python train.py --num_hidden_layers=15 --hidden_size=256 --num_attention_heads=8 --num_key_value_heads=2 --head_dim=32 --intermediate_size=512 --vocab_size=8192 --hidden_act="swiglu" --norm="rmsnorm" --norm_place="pre" --norm_eps=1e-05 --positions="rope" --rope_theta=10000.0 --rope_fraction=1.0 --qk_norm=false --attn_scale=0.177 --bias="none" --tie_word_embeddings=false --parallel_block=false --init="trunc" --init_std_qkv=0.0292 --init_std_o=0.00533 --init_std_up=0.0292 --init_std_down=0.00377 --optimizer="muon" --learning_rate=0.00968 --lr_mult_o=2.0 --beta1=0.95 --lr_head=0.00759 --max_grad_norm=0.5 --warmup_steps=200 --schedule="wsd" --decay_fraction=0.375 --decay_shape="cos" --final_lr_fraction=0.05 --batch_tokens=32768 --max_seq_len=256 --doc_mask=true --train_tokens=204400000 --max_steps=6238 --dataset="wikipedia_en"
MLP neurons of a small language model. Each row is named by its layer, matrix (down: output weights) and neuron, and shows model dimensions 128-255. Each number is 500 + 40 x the weight over its row's rms, rounded and kept within 0 to 999. Numbers have three digits each. A neuron's up and down rows have the sign that makes its largest values positive.
A block is one neuron, or neurons of one layer that tend to fire together. Before each block is what it responds to, as a language model described it from the Wikipedia text at the highest values.

Responds to: Separator before person name. Separators or prefixes just before a person's name in tables and lists, e.g. the pipe after a party in election tables, colons, dashes, country codes.
L9.down160:515424503483534485496513560425551464474475527529423432529546517443450473522505545514499466525567515569508502503488502550451551482475508497384477596498554510475451543431517488500574461477551507439438474479465521505478505516561516467440513471467568494540540550524473573532517516462487404495584452497457500406525507559499510524432504441479474482517488552508515469545446490564508575472429

Responds to: Measurements and infobox fields. Unit tokens after numbers (in, sq, mm), first word pieces of infobox fields after "- " (Clade, Allegiance), and quantity words (each, approximately).
L9.down65:485526464471506524509495471544489471472515525491498487550510516492510448482514505438411514543534478464525529556533512521500610504503531552457433444552469531503529522517489579503520408542382510457501571559478460566500517475517474444436516416553547563509452448511496472530438485489396499505466540448580511480551448508504494541435514525442517594534546632528502574570456539475521437484567

Responds to: Word completions and partitive "of". Mid- or word-final pieces that finish a name or word (Gust-av, Ab-er-deen, Merc-ury, Lib-by), plus "of" after one, some or many.
L10.down148:477518480576500485508479509495498520527521491563464498499477453416486428505521493540542460551461543534479479515511506460534524444540512524490511483516522476516470457495519562565462483515611466498458495508470433531541467505524518481439584533411413525501495471442514487449561453509491574459525472455482574497482502466513518461492469503483508497573519572402487507544512503530468586525473
L10.down201:453461436504522417507532528506497507509427583565488463474530474399584539423451535550499508460532579571520376534539502481501510543557514489475495517530425487494510514467447520488450442483438469525620552475504498518482490493458510539480454498512563456476529505506416518528521441507473478551447501517493521541474408524495500507528482531492546456506521475510498470483486458535540523520468
L10.down236:440484427427496577557398536543525498477501476544539518513514422580492522507576505517519475478531590448510488478461434500496491504490488442494486491453530446514430470522479421540503438539542475537468531520483510458502525507575500543495536504509479536429518494467469494506598517489524533508468522466471499520536580489493462494503502461571444564477559519476459504461444532426470470430477
L10.down267:508510480503477524460577444428515489467508483484390459496533478476526551454497545519558517544514475524560527553430441513514653504528507484529475522427536510533465519572437472493480546492508564477501516511504516516539394500466462470458450511421538495500539457544541523454463552564479519534506549506481526490434480587472568532567479467476475520575509512524476476451485433501487466471561
L10.down269:547531471553560471485479486497508528576535553474539499551469474511489542506451523498527503522495484466550487484497543551504546565496497498464538461572518470452479398435492431471539456551463474527516508550469534459536574552365488544386530525519487483433504461453542503457467475532483464525447515481505543461456486530541459474472496443457520540509429548534542510456499460495404544526468
L10.down356:474596491469512561518554537561524456476540471482528521463574544492497511462575521528504528492541424525494484483534548500476529538474516493485460461479489530532519514470560446474480515524391443535486455491486474394477478509468555524578488457484511531463491478589569426472535561519502459519449490542556546525540520460493498497454521490521448527541461534495522510519493491517503532503506
L10.down389:437497467532527528527487513518497543480510646549495513477576574531465513524467469582513485494489546521489517590519586478522474542459498476499517603469525464523523526461536450517528531484499491501573447564549482433471452507425529520544436533527559531450450483471480491488521462524510547443483468509463488427471505479533549577512503532509461472552456503432571504553495537515474494521524
L10.down455:499568416514541493524505555545449516529554443589561531544540498472499466484507502525476535479553623473507435503489497494544446489456462472518491513469520507515509497494490432492570505511472460523522552442477504489537466531505513473473536575444490516475500471493484514570563497447479441506529481504475549528515480520479594480514481561470546445507568504550509473503576419493479503529517

Responds to: Surname-ending subword pieces. Final word pieces that complete a personal name, mostly surnames split into tokens, in lists, tables and biographies, e.g. Cott-on, Chamber-lain, Bren-nan.
L9.down459:466492438508544476503578526469535476497547488590574585520520537484514530440448479486536502487555512454511499557466472501545441486592463519433538552480494498507515469494465519535534455475514476509494524450504491457454564515514498513470410446481519565397538443509511490485491481490441572518479513508484484514531509489495492498444449518507500491505540508474548567521521511487489493475536

Responds to: Delimiters before personal names. Punctuation in lists, tables and bibliographies that precedes a person's name, such as the comma in "Lewis, Peter", pipes, dashes and country codes; also closing "=" of headings.
L10.down44:591493533482443535448465500427497506478436530512454572455498514505481504508565439476516493513524521418451536537500441483497518500493465537493506476551423485567529476523431517521490458479432560472531478493476573509561452469518466497534477555568572570481499495515530480459471554510441450541556545448468511546445546555550515457531482481493476604538473500566492522442541579459547471506490
L10.down63:618440505472515464521546501512479512527528519507539529541499447506553451578454471500494543478469486544521541506477479456499568507434429499496481475516487424489558482486483410501552550430530492531490485486509445476535491496359465419444562539484523538526490541489482546521523463496460428512487444486506524474602524464570444500483511484531563443556500501555492464490523543491492466459565
L10.down90:477586537477498561427480569468487485502502505511497491466477446505470471465493419524499513468579470507494499449549561524601534511438516473420515488503464506546472512470472460488549494509539574464391505517529474522469538569604610480488527488545604463556446598477489506503587539494495435460519509505531489451567516575536446537517523521510503520566542447486530438504478562467488488517451
L10.down203:486533437502417558521532535530525467583481464486517546532494512465499426429460454500580513468583465438544544497453523525497463487509501483527551512476499500493499470521566522492493532457454461503509450472503486529449492504513586517504526560514427470492540455529547505468410498433435490523505489537486465557468534443491485495433487487512493499470478476523518465519605511458467450504533
L10.down297:432526517414471491495460513538482457483505526497467536497518427508445495477532534530461507462544405594537508535518419568528511534451517449516529443526469503444501530571466525550557502525493506505515492535506514446544561528477531538503517566544515513470492467487461500481471463551501499488566469494527491542518487503461602498417543517469508412497529539474452461493570559496528513566449
L10.down328:535510490548467553482516494449440499405457449560452386544491462555444511513446530509442515534471464544478489472532549504522404478514574477511559520563456433488487507495519446505571450557493467438482576523513515490470485497506536459501527443522484524490486562514522576518544516547446492521542477535599476511525517516493464492543488530435485533517513481487528556589562437468510519537514
L10.down369:470478516418495566492443525504528526490478499474491514563476500441488547495518508506544448444524505495530521457504541530495565459469612499454473479527498423483467535585510507486466509550483472458492556498496470495467542572444517494464475512507526518498517609448610528483526470427491497538496460519491504456536488534455522482484540465505438554536454509460469478576478570538529465508461
L10.down501:493482584456542535476483513483482495502544540445472458537481489464356530489498519433474425487500467483526517516493482485473499516561447561480516515510504515476467446466512484468500512466462495551451422544460519499481511464606538464507561585455541553592392533559479585444505470490544383549521517502533520401505501490494477554473507511547427531507466497551511483511493466556489499466550

Responds to: Proper-name word pieces. Early word pieces inside proper names (surnames, places, taxa), often at sentence start or after a comma, such as Coll(ins), Bol(eyn), Dod(sworth).
L9.down464:536493487504516462527398495445498567519495567539575456439500513536483418501479496483542517470407537583498452475466495509505457460468485573477546500516508431502544540547484509458493492490577473518518506491450481501516427470652505433492528466539473493534503501475486548529479496480465476493519533378462459446428491495499521458524468522477466490562510465490475560498473547553546520510476

Responds to: Coordinating conjunction and. Coordinators and, or, & joining two parallel words, especially in section headings like Early life and career, or lists like rebounds and assists.
L7.down163:543484559492501506468407468557478497549568501492520529568529489495489482542506499464443499582465449492485534512404478484499464461535580501521470451547586467480444541465478559468521561511461517584461476493505543559585553478499502475497541506519469530562419525483532489505488556562519531527511479577447493526501513482523503513540536477560526432511524495427487485462500443615557403499555
L7.down241:464520468521496484435476570466512606546486553488511473440497470469526529478507419467503458493554509503474498483582491497484571507545546441499501463487497521430561478483513576562514538459506574527512422573575595582468485498598494507500520455486532485512522489492549484538483500462468507452522446521569539498497560511503471557504549528509562495561455453540567488512518422471438448488507
L7.down276:397582513547518494555508532480488457527575457454565420538445504501565494522445491487524494487471512479496569539516536454502501511476554476544502562522445520477451534511540493592455460462501526532501494499471446559551552511502506462508484475525512511440521507533545513584569565549512503561590493516473536509489458529512448518449580507532489566545431485568494525551517436472548514444565
L7.down303:517480534526478467535457567480514508474523515501535402491511492482483467451440439396446473511440449512494458492487493550442534531474510510477435473462461486471475473456517489446458480565411462476468506458465483453422516507538531484456503486539472573505492496534500531430521506569567542532500443476523498511423465553530529512444553532487485486492599471449592531494586488491556459512544
L7.down324:470529507484531474498467541475532471580537458542505518497545575528457510558519521487471458549482408521473547485442472544484502523491532471514485547495452442535427527526571467487511462524454474555522534575445478511438535546434538505448460478472485470490514424477544523452462472473517477492441553494484468539457532546556470493501518533410453456483477487481518457490420472509573514630514
L7.down349:539478472464556531471452539492558508503456521476446537510501509483524527486533431548501544511526511447467497470533440587475631485463533540525471458473564553469441518540553464496549463442494515506460522455578485611502516455499544526459534449526505482572487478517584517494467531544517535451478516521481562548441496510457427542501528440473483457526545476542506482551519557559561504557528
L7.down424:514464531566398473563580541534504481466496531456530506456542461406561549447495487506481509502556454547533438537527589565503529526472467488494419550455533478471534436485501531528522523473501571525531494478567485427535477498463500442502569483497528491456525466529530552430451494508488489492435499510551522551472494465528529482455510446544488524497474482529555465591482468426423499549493
L7.down429:432465508449564587559523472452507510492526451572541461436549439421472483553458419515480487477500535476490536471540560519477430481492563462417499528490500518509501492522529502505487586451466474506500459503492485427519448477469550434428553531505533493467464498411505479500506479518463575489522445563512523453573464485473450489545511480508439484469563478481484472513500518552470499562516

Responds to: Heading closing equals signs. The first closing = right after the title text in wiki section headings, as in ==Career statistics=, ===Production=, ==Life=; seldom other mid-word tokens.
L7.down6:560480520455508453496546467433507473500509506434437404514487498478505416504483466496525514561475500604506537597564490560481433501521469489476484474530477488504502455500538512460492402410496507517501495434498494502397524499533546516556523510475500473513494502465464452485472512485516547537540502522573474523497478473476521491499514447514464487472509482497542497410483503489491507524481
L7.down14:498459558500609420417464505557444440517558505511437506509526513435456480524553530515485522550536474456453565499452500542454506489469458533530492525534521418443404507504508515523493553432475491452510467461482503497509552565563513499506500487565482576491458432550502562502488523550492494484577454508512553478517521507489491500480554562515468535473573515483476487511567449425450477516569
L7.down244:461531515513495498442431478522496451486519470426504516469482499492473501512486493551504511535514543561502462513532521459525532523496504515483484453510485510503511474496517498510510515517523494527524470489513497496451520481490491511528539483505473554517482458490506489528512502509537514495528470538482488498524464500525519520515461526479529517494513444491488503449517431498516510518462
L7.down340:467579577535473546473499548502517474495472549476521485506506562525493476486395439594475572478475513514477553556475515519544453442481517507557530538518533506484510586537512421542506459463462455512547447442501515516478457475540549495491523486491417570546568510501530517465545433558463530518516483530494453452557482512480491505482441510538432502514565452524468476489503507553515521460509
L7.down354:422480455583512444562467608489478517498517449578524489495521530490524534494541484472486478476524502496494577514506532474491503509479493533441505475472441581538465494534512576504472476489446503485536517501483487504570450550600519512486486448536508448541473479526474439501486444469536476504502567517519520459492529511521482556480498475517543522536550519499460586540498498612461502506489
L7.down413:528527511536484500543443500583475573546484552422542466462479503520513547482510533477426511537505536509501492530489612479440471506531546417455548502457473435488499541499470564512477501498516483531482524517561480537483555529495580511409507537423474478484500479460522495417449495498470498496476575562476476468537468453550544503460490470488523479475468500525468548584498514388527583476522
L7.down427:512461489519466459485428498562498505459512501557422477461509511529460472525492525598435513493511468521457485480538538458481539537445525573505497535534480498519469510494481543515413477493439534468558441460520463449547504546485425453443434464539445470527538507487504448433478496536510547484510513469542594522534537542458515527438570538535559444574536486577455521507471504510449530557462
L7.down464:545527497511500512438498530513547462525522455472561498488433554493483511472515462499468543545524515461479522428522548476552441464518534498418534458490497484612489517406519536469474517522444498535547501505424452481492607587535501528556536512532598491498474482571473564538439458465551488516489531478507528503466526473560532579532483514440437515500524491556574444483431491491507453489426

Responds to: Mid-name continuation pieces. Word pieces and connectors (and, &, colon) inside multi-token proper names, often names repeated from earlier, such as Faul-kn-er, Earth, Wind & Fire, Warren-point.
L10.down2:505547499441503512498493556493532497500513571516476491467535420513488581507484576579526510491553525526572515544538495442556489474527512460456496587466521430498515448442513526479530484500523497468487579493508478520522508515482511470398520521485466560470483478488456482514523481454517416494551497565437511431520485519459525538454578479503477562533570544517522487599501525538497532514465
L10.down3:500521517492531529508483613494529472465471415503442499547573443482558458508527496486518482462549474451492485505510401485559480491574502521489473575454517528464510529500533529511586423491518497407500554500517495559473527470539522477509481514454480484483547481521509510500484466497619506550534507490525518543491496565412479519502503498449443480525526488491410505512514543480469484481560
L10.down62:487491504499464577535555507519486553477508479559440445513459553505514430490462485451514514535550474518474496432515505484598468525552447501519529466543522516449419493374533500450502456479426501475499523462494454556505532580627454528447484478515517468501519488438457541504490515493595537521554574469497466551469481500458557460477557526480520542474515539450513515549462499498495474534514
L10.down105:446422481515569421555594533479488485450470535541554487493452519507526478536553485505487500532416516510471573502498473467559421475439447556507509465507521457559522492490451563456539518473495496523475504464487458527458482549464491557511494508513475473518441545486451469560498424524534505520506538542532508513544493488509545526462536452434451537471470456472504447538486494506506481497481
L10.down126:508533491471474614468464515468509515532550422521504563494454456574497584514527544579472514472510481417503527514508461471534491501485511496551526549520518491462467477502473492491510463505443505531544551449437536601476473491493400488508461550466457515474493482505432426553515587531510482547473511502489531525526463456489474452605579464451500444504483440550424530494464434504509493443492
L10.down140:421526461440548511454552530508444556488564490462571539549480504444503551498495519473486457493570466431567490481503438499498492510518508470504476554476530526467485459435494472501560532454555436430456482529501489527512602515554536475515441535484518483481522465473553465512481521583477523513462476381447562500415532513486467539528496526541557482507544513510477439470479530547476477491497
L10.down197:453507540547544481552531504447464502489445468543491491529565493454530462469519442461508433527539501476511497494579456483574478503480506491518478549432477559565529501479475554555559544467562469494511439483480526469411573494527459551430512470466511506494545494517524517521513516541555483549536507522527472562511457523477552391521516576526510547555456480497498539594450514488544531495514
L10.down306:566476465542544521453487511590491493558503526498499503479470519551531588503511466444462534442476546505516479528504533545487506484553484498500455613471570436453529464528559498448570427466535481583488538469496540506510553449631393549431539463502574561502491519517499456527500505513596516533477545490511543588481530526551464515519477484515519450481553446479522462520480465514518548488458

Responds to: Mid-word syllable pieces. Interior subword pieces, often vowel-ending like ho, no, bon, inside longer words or names, e.g. Bru-no, eup-ho-ric, car-bon.
L7.down141:517506546482490541548468494484530523465478431486502547543458515501563423522471538536528500454503469564486565507481494428442510516449519497454518452453433573492464513467464448459533506520482566521461546503467513550468416479427464518492486479524527525519424503538456522448468495476404458508475470494520506507538518445546495561509549455510488458528423447576537508505496492511477469484559
L7.down152:450451500562591417507431555436513515522586519524497546552518527475502583512523499453447468442550574465478540526536543474389466502555557551511510397499522515482541468520504521469514502499556482493480512491481577481517494576473526505463512551492534540519475547477491521524456462507527431463509504473502546462490533489473496509537512454496501514624446507535482526471471499461477515495515
L7.down250:545458486543522508473495564468513600525493500474557461524568553441531549454473398445505571488555462485468459522539445504457502473526442529513505505514552474511497514435556450553547534498451501474506504470480497451491469508460539531450466520563547550483465498444455621535488484518465474511464409552490491492473538532563536498444501455523531507438487504507472523466468496489512517446496
L7.down345:544538466492497510521504513477537512411438418506555526484457454639494512490461534472553530524502393484535483438532461510532514517483554494475560481427519551497522542494547510474451574496442528559488515495477505493553526500468492517547507485535453503500507510475479522423557540524460455520487491463395440431487565392510446572544467556500509477568455541493434584483494525475512417538517
L7.down415:510527594495533583472493456392514514480491470469548570475505501566473441512499541513525470533443495422478510507506482528440577538505474522492540538468505460553539569482529527490474515450456582478518491494471548440484440449535458489530485544480476498495446487468538558537515507500435471570454506446514515538514569508565438580420530438472516515493420505548498512425497501441569485460600
L7.down457:485480514481571521404497487553474547507514493422551491431501455538455477588462434536521574486480496471482502425499451445510498481487484451543425501425509524495494500511490502533568493507491446590483520535510483532536467463473550532498564591523528590434543472526551586418585492540488455507457494489494497496465474492447469464452504547509483432490496554500507495506397498523491501458492
L7.down475:518470513536499496479534515514471500515596553464548482530506456546478529490517556455513519458427439471519560483504501536439454509482466473488543561483511456532488503584535506509586481591537510486444505444458492461491506448458554558488488609498465552488485498545437546530559467517579434527499445476486439510539475477502467540550494526575526495544433505507486506482509427526513448468455
L7.down488:475482549477489513529488557552560490383552506509485510467480495515510537500514558510497557585462541441601527399472424491447432560460520482461526479513492468433566529506527514467564467481496503532478473458515537510532520429410529510474484469472527506525512503530492504529448565559450569439514505431557515522513496446529569510519457485474500451546490510422491613530589454629526501493522

Responds to: Word-initial fragment completion. Opening subword pieces of words split across tokens, especially "dis" in disbanded or dismantled, "sq" in sq mi, and digit pieces.
L10.down58:520472549541439475528493554504472491533528432541553441503457491498554448554483569537523477513540541512598492480468494497525469550463511512541462497468472468537470490554554530458576478537468486470488461427487493549482501515451531485470489476553455552533531471603477480454493548478530483540492526519527457512506522526561511464533538456478496474525473516505417529529538455522505566509478
L10.down95:489509524545529415570492492528460506546456535495475494460475481502439443527537425489519569509513533467507581589553447518528495497515501503536553498537456489486438451556501528483506442509526453512561457464555507494526493450621462540594510405550578474468555521537535513550470539518439529500485538497559520523460493481507453482478450462486539455508514482507527547455459494515510490467551
L10.down112:553508477485477516518636483486517528510452450432517494392494527536485570480518482599525497550462468528422499561489495500449567462484550538462563520518494506458493506542528508427552528480493467458490508478489439516453452528456474511505526514579414582527435495445531445504503524574453486493498495502516437499521472500484490527423532479499511588500532436525471508485487504432515580456493
L10.down200:572463454467497479517482512535535495491442600478574512513463442587533487545519489478512453476497548490508502476528529464477516487479568501488553531519480448525532460422522598537459451438466455500444461506521462501518461495530489538458436537546552512602499409461500520453524516495448444520514488434535512546493525502514433529535561543483471507506540520525467526560467525436515487465517
L10.down234:446488413482487527503441424490438467460483450523476476512527527527501477574512466574540480534488505480510400534524517515475438408459505532512557474479465504507496509531535503529516450551510471542524520474524586503512547528445475553541431462554498506514479531513447492576466513473500549497593507553519542502559516504460460443532546477510516564568582496487528484494488504511442545556510
L10.down379:469507488513505455546538512492418498489545468554471475549523526459502573483559579505513528570478552493473539395484564494485495459454504474591489486517482585503486493522531522501493438494476444508509515459493505499460559510512479517598497503483472447562512484569474509534538498498543496504498407530565530481440470439498489405524457493534463533508471508512595459499509463488543554497578
L10.down419:471548489495474511441422484448505500472489482518501521504498406589480514512596453491550455500522505512479532488564418455483512446478522461555487521537463524523478477581494543449508483462449524449501484495492473536597529535525515544500514440522517514569481481486514492493466466549521539547469489418493593547500498510495452512550518538533533462514478536499542551476528526464484486470450
L10.down486:522478560499487527504462508507561522575518491536514524491474467464505477471562501456533460491472506504485511542539504539521507492431425533537525390511558489531509496497510487506526533426466462469511499518547509500498586549402482487453447468443489523457474498499435503529516495476542525428540536487550515505508446530551587502491446581540524491521513473514552528450472473511450464489506

Responds to: Rare-name word fragments. Middle or early sub-word pieces of rare, multi-token proper nouns (surnames, places, taxa), such as Roth|man, Botch|we|y, Hart|s|ville, Telekom.
L10.down81:505478481503521524498506524518451494490543478503495515565508433506509517519501464452557468504466488508475509519521510481524473563468431554509510523511486550511475476504495548553542475491570505530553526449525467473472455542472423487553455438440524498527469379514499511468426468489480523508496530467489522538551518475489462472505552452473446445459541538415519506503468407458520454466544
L10.down96:565449528542545534458468513497465436543509571572567547518520455521461483436467458501500493474556571454508477492447526512439448490422427550540520584515540534537524479480577516488517500533496477525458505474528524487553510530588513489500478414524454461476504495507471624477502505485564530520527581482462560532472497496454487558447604453466532528463462505469486492590391504519477485443458
L10.down209:528447495540517447454522518498430496572531471566441493523578481509500458467461547483482470401515528559548481464520534436386458497510502461501508567538550509526458498540518513511496405421473522553474545453520457505544498464582455505489535515474456496466512520399548547525477528514512432484487497443473543560502507526476516459475434506406575470444536502462467475511502470544457498487433
L10.down225:515402559499514488531493548539436502594510471450486521559519474520517514509491566490575538511447566511508486490457471498478497493523517463475502469446459528528510457542473513455563499472497525527510537494523493521491423509476510525455469515539552472499594485468520531468526503575583505525522529521540532479429451491543563493482488480528421503535425414473497472537483488438480493564530
L10.down259:538489550441455531540504539476483551528528575501504598504448479485476516519448554510484460504480529527488541449469454441486453440556493475512554516455549463586462520465490489545484434541503574562445510462464523492433542473543460536476493431475468475488544470527528547568496501500557559487514486552552576528554505487498513475568560520537506509521461412459411475543469516539523478477522
L10.down279:466518515435532540493497501454481496526524454487504427472477493490451470485473557487476384499449467558510492509428565490495441595488496493515497504441510563505504450485501474480498501471499487521512519490539500515467546494471447462528475496507525564561443447459545492593510435482525519516492501465439439536474493498525508491529501476429425502488456440551464502523494505543477551462362
L10.down330:556396487483559482479501508515508474482490524503451461539603492497434538508480507462518534543510554505518489392448510498505455533548419516481533538440538579492499451474434521490550497478417499460460558509469524531517514569417453453459480460524537512529523508486529548450547443524586492464520458456556514590489499508458487457532586474549555529510489591496485540523479535524481448556455
L10.down422:539436542541510507571492471516494445479487464502540495515499528417523373446480520488503437526456516444538485461451431504487488463487456485532472458468484464463521535495500464454467534528529487524462568509473439505464451495554429539560569439524477479512505454511564508492483591531469509542554446537442495502593605532499499552439515443531508531507458476481497481468489563521583541521503

Responds to: Partitive "of" after quantifiers. Mostly "of" in partitive phrases after one, first, some or a number ("one of the best", "some of the"); more weakly, paragraph-opening words like In or During, and blank-line breaks.
L7.down35:467539506493460496494484502588503478516462448520491502416526451463493534486542473600543520464449529484534580427505530496482495474509549424428540548501504481478507493519510554483486527465527532531510420434497463428591479453547500509514593587491483498455510502578528493501471512498500475444463527462563485495471487457565465582573472482489458531541468435447497554497549429537496481571505
L7.down117:474539495471520426531467492522507517464487483507479502497510582467470541489470571504521574560534504495444505453596514496472463533547514497517525498483501445521535429513509539519511485547505566568410545475510479468455528531541537537483524498408479399514523491572498486498503444511514554508474460562478490457465491422528579523492539507388491473518493571473475506444502487517552477484469
L7.down169:531529514550465533462528526521530546519515562536471537505506515402490487468452488528480486473496525464447495536458470516538492499499495505471511535472575473439463517607477479460532514469579461437513485524488478499522472505580534491556472459438539609524533519529446498510456450565428539534515497496500485530497454469553463453554472490490483475480462505533445511495533463615495526436499
L7.down206:514511474500587518499518466530520495431539509538460513495494512469502455496505482546495526424480542505488472503464501535425482438496481478531537512473529448455478543470495516504500498451507510359488501467510454468463498528479526530458502484481577531460481518503449464437490450429475575457402526498522473524494503455406484528586466498480517526512560500555465470494441550558476517454531
L7.down301:437481466514441483442471564534528534505543454510554543533494407439481510496427457566484504480515497468502450511540468452587584551427414506478492547529531463505466503565530512474503417522531482496475499384558493524491488464518500480544480553563519522546468491512494475456503566527522569490495511522523411514424508570527444514471530478497512467458490410457551459439549405510539510487461
L7.down404:471544459513532528481491555561493494468476463548485504562429534474455414490563474543507528528503538555535511553543488485568555507456488499548497512517440456486433513542487545458468424530496574425414474494508443536548529555576528517565526499496556551451463562496518476540510500465526504466444463486523470470475556541482461466434440528502522454537477436502531468564493522506519523474511
L7.down438:473450418521485439527520496475505539579506464589567507570441468497487468529583488503533473488502531454494460566528482387500580519581573441505485492507496496451512560499504471517550507423482421489494525573510465453492466535576488498539489538555548518554477530508401463507454445499479527480469524535532533513489509484511484544488492505509545483491521422491469549546475429508511509488564
L7.down456:501514600464554507550488502446561515521522527430544547467620518479475495464512480516446428497507512554410486474491550522457505442504508527565556457424551547456491519540507428459557464515484449432545444471494562540507482505448440549574438476515454549483528504564508500424547488483460443510439519460468464550488478493526483561487506499510408519521495559588506507508531524501513528450465